From a checkpoint of a small transformer trained on Wikipedia: tied embeddings.
MLP neurons of a small language model. Each row is named by its layer, matrix (gate and up: input weights) and neuron, and shows model dimensions 0-191. Each number is 128 + 32 x the weight over its row's rms, rounded and kept within 0 to 255. Numbers have three digits each. A neuron's up and down rows have the sign that makes its largest values positive.
A block is one neuron, or neurons of one layer that tend to fire together. After each block is what it responds to, as a language model described it from the Wikipedia text at the highest values.

L8.gate124:130129199137116119122134101093138160167058094092137128123128071153213139115144138043141137095153085143129166192160186090087074094202089093105142166125136124131088181152173144162141116094103147152092086119101146149092115146133146144085108120132153111092109115107087138144112137078144121117144149191155095143118137118139119136125083089071181162074158188127112099136132163094137128146184127152109148129123142172119155104111115117125109126134145095089125193106068085214171109155126164088138181129081118144107153113125106073153116074112118119106116099122145112175110088083235115123
L8.up124:221163153135104139174121090136110143148178161168125155114155164141157139133106087127124106098071115155110155113145159087083154085102129087112140044129154115134163142074152038141168084101184089112175130118186080199116171154151150129113081123154131133081121131117081133107130193108098145142127134108111145100108161119161160161072118132147118091136130148169076178174149126152104121124123172092154103092088097115143124080151164119112086119141142143089233086106152163102074109077124091118126129163130109150093079186162093088130176134119151126124171138119087149162163192145144117150
L8.gate134:084099100171141157130142092120136136114142193123164178175160148198126160123125143095079152065069152098135130131114164112201091116152150128113132067113094136146133111147122110146143209155091128169151161119146121161098133162102116119162115134144139108111189046129167106140208144107193120145094117149169100111118119094150114146151156083113136104056133099050190116105182141132105149064110076154131181149133072116121074147079145133159116099163129102119136102165089103160172143097139191095090172093188154109144135141118135135149084165118129105108107146179144099175092106125158088091
L8.up134:122153196149127109155108111099155132081079150180137102085149162123099133090170116132129189111145221203110096141123147115114065086135145176177158147149195138172088152098125202149155162133126154156150055076152120126167117165113152136122112161166128135095134137164152113122136072075133171191136115165109105083077126153152118138123150124134160137112116163098127185149073185106141100121096138183123089074117085129172121078116133180161129129147138128116156103160156128171116140232133135165122071145102179138154164153097077121118147127114111107178140152185108134099088083114121138124
L8.gate170:154115119171116171114116131183182141124135148160161114103117179099179136140124084129137118092112156120092116119173169172166100096103080112107060130163164095165143116115143105132164117113145094121152194072146094169143111114133171135099091115161108079148104145095204105155095152076137157118114080156097129162160130136133069145152095084097172146145084157098130086161137172137070147061137142099118135138124148106168098065154150114130068117091148104101115130107120148133164069143088151124168162164154122175103184091108045096144175183127073155156136158137121106148086118151187065047
L8.up170:139122115145125132122115089130131115135105153141130166073132150153100100120119173141138130090173168084176167174147164142099109141106091121188177050096136149095153120096142155157148094123102060249205117137130150150109149130111106119098125082211101176112111095125061121110152141120148173125081119130171144091145127111135148119152110119124167088088120111069140133113186149099138159147122090132087098119105104111056133137047064128172094109157132108187192126065084149124161087131157166129113076112157149127104133124089104074116122160163096123160106157126091109090132124137107200096
L8.gate179:133128224162120207069174076143159063103114148133135135141156126103109098097155124157075144059156155160164166174120124137199168138102096078168115087076108135193111161162071103153119122115098148174151102150144167132092180138179093175185084153136129150122053100125088131107140097176152136131093105131134103135165112127132150141130103152088126085114153126127103185149134138090126162108128168148167159134117103100162136118106139150127108103178126132181146067113104154151148089096139136110151102136115186087129133097155173105088140205119081083134134123112103134138127150092116220183
L8.up179:106120147127101185110106112094133126143088132151098147114154107132148134123123131133164081119069155173107145142133128089188120123098129132118134101110138197051149091120160083164101152109109123139117184176104127121112120180086088111194047196122153150116115126124141090121140170117144175113137155166109105168128109150113129134094158114093130063115048134114154109158119177178096151083084101101098086136042180100091134110193179125112055152124153119180113111151146100138133148069103138110165170104139132074178115100176178068108154133057135138140090077099084121154144095099174136119
L8.gate227:099143116116161134135112082120144117142144115159155079120123176101174142102132181182101067069098025200096113069120099124178092099125143098136097116120142114102143101130101141129134154125139108127124155118170089098125137116102082142115088114096165103101142113105065132149110114116160089131107116114115144074128103144125081147176132169067135069058183067162151081109157120119081106083116099148113076172149119161143146100142099168108108121118140099077129180082140115097121087189046091081094122124102124140118134130132098117165038153092098143146072087139087120183124091092074100135
L8.up227:089110146126134110124143090120098097159088100171147134152150140124191134146158160079124204117194109131122134104125075133137138132146126144131178108197138124108139112122140090124150101179157131135177151141112031180165094097119117170150078112150156141103167158164174105140178141124183082082084139124141121126145099138122062147125119135072147112104137082131151086158083129144104136097108198150104042175121143154167151147167157119120099109115029134082098114101150145091135155120117087142093105157089098130142121080114029106135090154095128142105174136126081108111142116106037080127
L8.gate260:116084136130188162159147154161213116110133121120207118191131162105123118115089173100121211132130166117164130121060094109138109147111142157117148066067082131173111085132175118133140161154151174133119135111120073137107119091123107139107143145095189120138143129109176094090196159098157143110156090152052176144125136131139119082114089075130131127128182117111167129134160103125155133179075152138110121116098149131108126104090132161165104119104084102146124070122104096100057116120161157121114165166182112122103080075092110066114139182202096167167122119147088126141070058126124107104
L8.up260:139103075147094116133145113173132136120128114129192151136112120109171118149133129119136092106086148134113120126108162124157072110059170100132177130148144199177176135137123114122167162195083086153167166170102155100094155108050173102099113085146162155090085173147115087157169109129136138130140119106129146087127163147131144102126145113090170116119134120122157021100044147184137145133163151139109117140117147133159138132134126128042143157130186099074122143131102144122171138089188112073170154173129132129115144154092075111151165203124144165099160169082062107195155165115072132143
L8.gate327:124128152139122142122134083170227112139118121070209152191160187112181100133118129098188152113146131104145121140109168108166098148137099185113144191119176137171119106148112125111150121120185032202127146119143148134124139119126115115128087146160085078120127103105111157182165191135173130181099072138092131125111141065141071156133161148062192172159122132114117181119127139134103098124136126123159119159125155179152075075164137125098147182119125090129100143146082072134160118143180135147117122101201079164114121085160170182174129122093123171129122146114129085110130108098136117112
L8.up327:167116115116143102087146073080157140110146101090159082183157132121167162101128054067233146091106128120133115176149098116184139087123084058130171091133121168110170112134172143144106100159133154198123133181120135132073143164118125097134137149132067161195092104117122119150167125093167086101113105108120114112151085141168135127111101101128126088156101093185131155188129099100163118047134127148154152133143156060079149119120103148123130145135130131140159070086120120156101132148136167143109141178058154111152100142136120138018148118123139104194095137179131104146087124089094148129
L8.gate571:107063089151175171172098108109116101147076183131123089130125184156206155168138138063170136105148168125138146069135122158138084183179150096127088102124135145132128155171112065140126142107143102140133070166199105181091170142143142125135163139145122066158076065142155081099105118108144063134112164101131128091110042100118123161116096130128174110099149151127079103113148083136165118132160097188109120140141115126100084134149143157133125126149106109134144159121103184163118099117113130123119073130162168172150075116155080188142142091069089122114157125192150195125112166058134134139
L8.up571:131156119179180162116194068177113135148096144197131083150132140072151144133149111137139074135139118132100136140149157107138173087150102165145161124132143150149071142129155089154138177088129101179073134094120090152047123150103152161124153166159133142104152149154152077107130133145112090091097133161192169136121137134156094121144011071066096119109084147112197112152092130153131062114122169172101091143089190101107142087144148148138103090108154135111146119166142130085136150140191125138150136160113117199110152147101109157126059106121136142125192101144104099168113107056101077115
Before upcoming proper name

L6.gate276:156133095112060127133141091173061143092173108173084133157088180117134138057140119145125067082200138115145170104167098149149103093096130093118094086088109135113150087078114111146151051113112142151113080056202085153139142093113140140123157115164118145136132101119094067120169146096092109123088093113085157094199089140190146151155145151083161129084130138123119145101129111114077075120167190159144147149107159119167127105140113115144094129131155206103131163208112133132120086125134163113075123121149083088102134116083111121148120128126144062153121053142107142095109127154175131165
L6.up276:163119098101133115207141164118104142148100091163105137096063122097110113098104078130117163106105145184187092118129123098107143194091121147111103122145127163141123101155110156136101078115146193101100154108150107220131141127081193100147129057074172108180187098192114114171117173066178119092105124106105107131146165205168112143117121126120124103110119149121138096076144110143153144171103086133188135146088125078152124147072080114150185112152193114152083099151137118177141148119153165137078102168161174133079085126122137121151113115130149127100179089121169144178089132180114120150
L6.gate742:150162121117159122108085149103181089061066155080153145168105156124105140130137064136143075182124152130138181171118172127152125121123089102154076107108116155146147115173091149169137128094146093117079110123135145140137158090181196126102117105155135112017100146108097187161143180079127160116129144148135119186125073082142090115107073108123131113083168137096153110171093104183127102113144161116110128073075152143166143117144157181133161148144163149152130139160140133072114134149202107187186129140112089137115148202056137091128109203115116099130162121134128151122102057130131151128
L6.up742:166104090111132135177124161128066087149107177156112186148121103124145141107079145095156119124083139114110179174155116109110099131140098111133204113111108146157055151150132059137151169107154141198125127137110131142114159176098146051115133095108182151139123051098116137103128168123120132106088129104133170098128169129108114148173160141110066107176077055117114113203093095148138154148100126124118155083123103128125137120114119105221140118181091139100150118117223118158175194178144102156058155172144142132136106151173085127117075119154127111132136108128173182095135147096179134144
Football scorer-line breaks

L7.gate3:129170100152143168115156140166110128187112134062118195164125089161092105119174172128077134099093102098125116146092085103150110193165182067118109177131101097175130146083109117189154155131174115117142130144163088156114123111054076164163163168156134123134119150096169116133101196148144144079163161118148135142118150097163169104159115089121129142087132164071114126164170099139154137137103139181105083177174118085103165126063171145094095088084133163105096114069148186096114186138151140082111174098149087093125173139138145130126105157094146115146088143152125116081123161141205073111
L7.up3:133101154123108170172103169116148126170151143091101157187048116125149174132114126152106108127111114202082136077118101146146133104084117169146151088134211105113155079148162101105100116148101133060152102134112107138118140127127135121174073082118118103138160089174163134135145136124132112139171150114112131108139137149153088161174124118069129123054111081155123120077131128114109086102128169117126106096163126187169096159078091155161106118103142139129149046075130164133114115172154181111169215129104163054098103125119066126193191130094132074108170158130129145083116099184156185127
L7.gate287:112127114172134111108112101146159163165125123085105194125174085123092086070142141105124134098150093112099083136144054115161103205164121126194102128109118187160102138144058137136122092122099075133168174085176129132155168128074083155197203088175168128151140167155132157171122072134173102164159148157125131121134143087099062155153099130129133163122138129170179112097127104114075104096141131098135139111159128096130131116131115154094145101138178113102101137139084150170115085104105081058131176178075130111172153073201126123097114180127139166134120132131153154094097131106134172061
L7.up287:094123189147086094147159117094135147078105119107098116170092130073096183140156138096117065048175100139114118125115074184116132164204142146194144155123135089119160096122133116095158120049114143184121164114097137117144099164110115160116124121145164146162087120201128160151142130192128126119141070122118152131080182072126128172128130094132093099126227160109116126094137138108158107156145144124084117158104165137127112107160142125119165064090063089108126152092148159166114090128192153147139067141114164150218134132148119166158168113071127116149113167115093114083096149165143149116
L7.gate409:100146113093117105165074134153141145132169086081108132107060144097092120129157209103080129125067089053091124118106048091145163183145082208110127157170105131103163183089058115132144125166134158132159129112130112153150169133141163162162188115123126147156106110148188071147093171110169175109132149156136110123090192073127165084136100092100085115115164138134160143124087133091108147154169098121150126172117110076106135143115160167156086149117157154119112109168116074156085111115144151137144181081207091085102170133125142068178149136131103138149098100113106115113143106158127157167
L7.up409:086107170126069198111143084163127136119135096130111150107142154129129142126127147125134129092159106137148103097095091071166049165122120120086111108136122128137157160120121122103151130136162133161085138113126147158135113159071140183092137119143179127092110129158164019154179153183163098113180156109124101113142148089145101130146093122137136144128176160154137095153133085174196164130046109118065159127167198152111098093120128083118115068092105120088118188095145116126216113122136115109056133081150092120094126134084123162194117078088118138177156078126130110181117162176131133075
L7.gate603:097154145119133149122100112122185080193127120115080139145162127104138152086208159135120164171115167061170192050099136177150100164103111147154091094177133161128079165113076085099158163063189078090161091158132173157163100163095170102085109160159154118192086141151164100085148140146133149095128120166150104141159153034134181163139139093114147119133152108147128083166104134191143125176063095161116121087131158151092094141145080091123155129143148125110082142117152136101113143124128154141150144108155139084180149076098164172115094135092152114147158105090158168125105134104119136101
L7.up603:124103150089127063155135140083110130121110136093176168121080106103119114133148130183138131135117127167110189102096165168121136122177176130074184159064167086154147135166113144065173100145125131146159116142121154096104111146054135152070123135101134132127158129087149162081118135135110133133113162158107115122070111100085150130164120079124087126133177141109206109172094121123162132121152136151154118122144071142120121111103136124195079123072157142144198108115155106147101135180156094162042153181120097131184124220084162063140137117173036088164151140119164124100129118125080096115
Closing heading equals signs

L8.gate94:125159101131079108050097166163143097129131142111203072146114147059133158107139166118095073133070074120109149109117137163062173165161154137141136146108070123124107122122138119125132177133115137103132120135150107102161162102178087150173114146169135188082111168180172084104183105147124133071096108141127161145109181125137147093171169164162161089087144147065208079179087072120175110103170116128157114108151133106142212120118142107131147149097137136128064168107174159109087121172133101116099142187133101150162131140102091109101118145154152095101125101089137163152161142102172106066
L8.up94:158128151080105156128108177112106147099095121133083160148226146087121177118137088126166135118116136103144141096153159075144156160114125130177155120188119142147125146114124125108104104110104079095091141150097170153166098127139143159132120125170167150109127127139122111129148100101095094176112112124177036131126179070180081139102117080110140086071167094144201109189146128103109144118132152085153168141107181120120092130142080116136186112112135149080123087139095115118088099013110183071092135160092143170121113111085088132141096156083075110149162172091114168078151142109149182170
L8.gate142:118156036076107160118132156091104119147126115144055128155124156180171178145145126155172078131090102094105123158161148170094116187131154179101162105111156141147112181197127173173137108093145198115171128110119149160098149074167125146127160173134170122180149182145139143101134106152163058062145145131136071204164136107134121161161075103111125134090152171112102114154122096188185163129147108138088116097084139064097140138099123140121165103160134127105176069099115171127072118129183158153128160083110121146152139161106110089126178164172141109114115146110142179147119179143092118138
L8.up142:067170087142163148077087203105083138098105171114112125127162110159106080086172160061101143123191117104167176099125112103068157139101124168149112181190144081098086131084145090113151137103181140116103127144138149109107122138046176101149098133120117088133100195070138100169161109175118130096178147162127121167127139155132110142169093144143157108152121083128152140113166126139083129108133124085114154191160105177093126124138105087151141138122163102118123139106053153128080135196130124130111097102140133139156153120151138096116077044170090101094123120175162068067098155107158076110
L8.gate353:122111149143102081103156085144194135138083095096138175086136149120131143159158157118132116134057019100202077169169129111094130042117088114106131108080151181111100112111114108130163085101153126096163142097123173079079171171131157137176070141100167105136169080104139104087149154189170135142107140112148178136096168129093130102125134178106144146130148180149120112131152141168054173084118132116167156101126130184113108143109094191165086142153115111087115097126140153121118108115137134152095153153180130117078138099113144077133179133092119135137174177094091068099126138147159104185
L8.up353:119116043134132079162092120138156117098095064145090179064144129128122072093124163097125162116124149110111115138201140083175125119122124137134114127097162124044113120120159135191172185098169108126177167081090149111076141146158201158090142071160140089090117135147144122111115110174164112114157141094113147142110158146138147129134106215083108128086096128149093161099127095081119152113129085084195092124121150142142100083141126171123106085100117169130106038140142172106135100149187119177119125170182150135114122118101110128178219106109117137118144139117080143128159184102151111153
L8.gate387:113101121138143155119102117082089108176121153103104097117073090124095151138086139126132141114106136157103141121105151101138169129173077135141194086147104100135183123182062129127126093132179167090042150120079181185125131130118155118151131126104111080122132108155139129176158126124181169165182075098127114112166106132171110167118164159083084151085171112080177134128132083143158147050154139115102197108132110100075152098128105100144128117066067089073115151092078123156076094189135130141153153054160150141165113144142181142128147107103072146206109127079141153145138159119163154107
L8.up387:115075112108145126146063139145165111113133089138142157123147141119131119120153102132134111139137122151142139042152079143169082096087135104182136204066153132099106140132166137141106197152105114117140089103092197104158152129165116168131146115159110085106125184141144077109137179135200136173163066109202113123162105097150096097129128186124157109089140099174129129103137145093138164145079157168089121086130052147180172126158119125157162116094230159121137141126138174102106162161178117137085113154164135128123179144147096146120093099126120125209076101170112111122157110045145133111
L8.gate407:144131127151139114114121146139125158142123169080169129149078170169188151113170121195109107137124155159120133171168138116110140119127113154128145098104124095131105100112142115141189112078097105164155123109121111119150082151151158085120104217135096160123153145135116132120100178106169135105131080149157126136133102047073115076103072118070110127100128188135169096171104110141092181120139063133165163050158217132047162149123164113051110114158143117065121129119124147177192119118117125164168101068065093083123122114106167130165168158106151103184141110122126182150122126141118155190
L8.up407:035133099106143159158105119140095150153094130070149136114135136145169074108087166190121087148095070084185149106112146080111122042122141131081152089109172119044133168153146142116152125148168100125124143130173122155176144162144126143159137150095140084092154126106159133081129171068061140148108122080139116147165082191070154159125164087161061128093127156114101106155104114106099127140085106114154106126093141085116140099089132127088092131155136066059091140124060138145123125160151147126129129170092088128178082148103143140084113076177122149156139120199140145111109192112146112096
L8.gate444:148164171148186139160124117122095189120082140113117143112144130116131143128159161133164129161139108107130100132113082119185120116178185101090128101129166122134122140141118075090148169073088042132090109133096140107070159099108156148131141094091071114092142215136201159119121162160203097182079156100109148151134061101125096127167124134121143087118118098118136113135147163139098144072127104089076095167140136103122119162088145121184052142115142078097076108128059151118061146187135111146117103147176173115117152139150148080138132096088169160177156159094136195095152129186124130127
L8.up444:160117136102160144168142054143178106121151134127132085148131147102121121120127167178116071058085102162139151136050116093181177124091138104153133109134120110146139167082146152169082102102109146173119084111159089125084133094089119074026170087102146156125110115195099147147182142135134086060109122157094103139194090108121081159181086186170063101119132122153134124144181130125117127110129172188136137138120137150153142125115142112155150133135145077148156180138153120169090127142189140119142183142075109119148117118153133155100180123146138122199159106154103152094161131054128147192
L8.gate457:099134155128113105079122128119121173103117116159137105110124142112109122098128114235119130134086148141072159143096125169137150126134209088174183125185137176109114154143127055117135109143176096159198092091091129144116149105139119147141117149064131134117149129167159119134151100147110099116101153156144165185094133108139109102108125169150134077185076099131123098060072121126123074146105137108113158121137054162162099134141099129154101070102057145093164144092118127104092162049125154121131126078117091121152170190110151040151201148120142076123138096115160116168199153117121127176
L8.up457:096146127133110085153077171137126176139112086146140149149175116124081094115091191094068111102159123141111175147122139113129200131146189177134151099085151125071123147139098061121118114120097151216133074130100121118137124132195111131122082130131138092202078140169146109132134130137045094168122142173101152146118075097146145154139089125123131120130165165112165149120125138127074109158177136064101106118133075145075068082075133061149130083081134105134143108109074128141099173114131142156135177124140108134158160118064123097178133131136118192144184097148120183136140173148131165198
L8.gate502:110161162132157152154097146136095137106156109094120137142172157076156179116129172097129167151184124142131099128156099117136130113094134111175118126115170151122109168112188146125138138146134087145117151085185103117134150127119084152154074174149119155087114145158177085051099117124123096126187148154113094144167169155126070060163123138086116121088127149135103131116089127091131101142157156120051157094133155101153131108133111092106035124087122091100095090053109181102109094152164132091098170092141063158138224097094119132082162178153109104167181170057167136104152097142142077167
L8.up502:130107109147129099089106175141156113134090154221106141122112138160087130158118133160164111159113062123096166143102108166126129092095107089155153155122125107144118094130103125113071107136138153093082094141079142166099137093126115150067116182116141094198131171124078093060124152136123119128112057075108120123183092155133099173160119076140042143057166210125132137190084133104168103129158113114163144118119172080137063122161079094114115116129169137120102117124129138142100132150178150139155127099123117125137150151126123081153204038130139066152121117093070088085095117086152141102
Section-heading closing equals

L6.gate372:102093101124082121115121131140117158120075056105121162134165161132147163099163117118115131146116149173083087108094072113109125126132136126146164140138069115137090136178153102172128155105145139185169186122154097169190157069098093128098158120125166153101137083109114115138172126107175055091117127142148124133127081092128127116183152144130122162136148076205163155113096157134127140131143084109112131075149160131081149150149087161181154121117138130154130183096122130098125118232128123098148150162131169038124150124122141125170173064124106076122199100150166037130199097140177094113
L6.up372:103190112116129121121129107150194083144110103177096126058133093108185128175148098131121165131183150107100111123129088094143160135186041079130037186140117149110131056095099139139160151129183080123104184089145109101117104120106174118130119137171129176062094090161138128101116132124089073083168145147101101125106122076147088129125073152161108133092168106163125143135111187132156128077128127134176163056158154143150106093108161116151070156078108137098161129139132138050126149147134133092144114136122173079103148171084138135140057139142174093168113109118135116142157112168155155166
L6.gate431:105114177115144111121140177132124075141094151099051136128080135139151159117134142132165114155152150114150174083097186158103104132131116057146109133136116100120168198115125095136149109137112116123127149111123129114109094101165057056139066160138156118138195133138092143119119171151116056108176149150125098100133188128100077093093111116108156152121182157117151104151162146109131097140202090127155107135094131141130097140037092068139118101104137151151152071085125116111110038132162110125100123176110161152127097159145142045128153070128175145166112139127144089098118115217155205140
L6.up431:121160091120116136118132138133135132154127108164149103099140098154168110076109090134119126075143151100090094120094111098124146130114084107111068130114096143147160131116102141098144087128169165166143117141172138175118106183136220117204158146125145122157185138108106156124104197182145102139153167093148150119191139127167165104232018148168093124068083124141086125149112131096133156136074186122114144136091140116164118183153110109128118130110110058111159116148168192116129164078167167110134129113159170085151088049174141134158105134145160162125129103112145146097066154120162111184
Section heading closers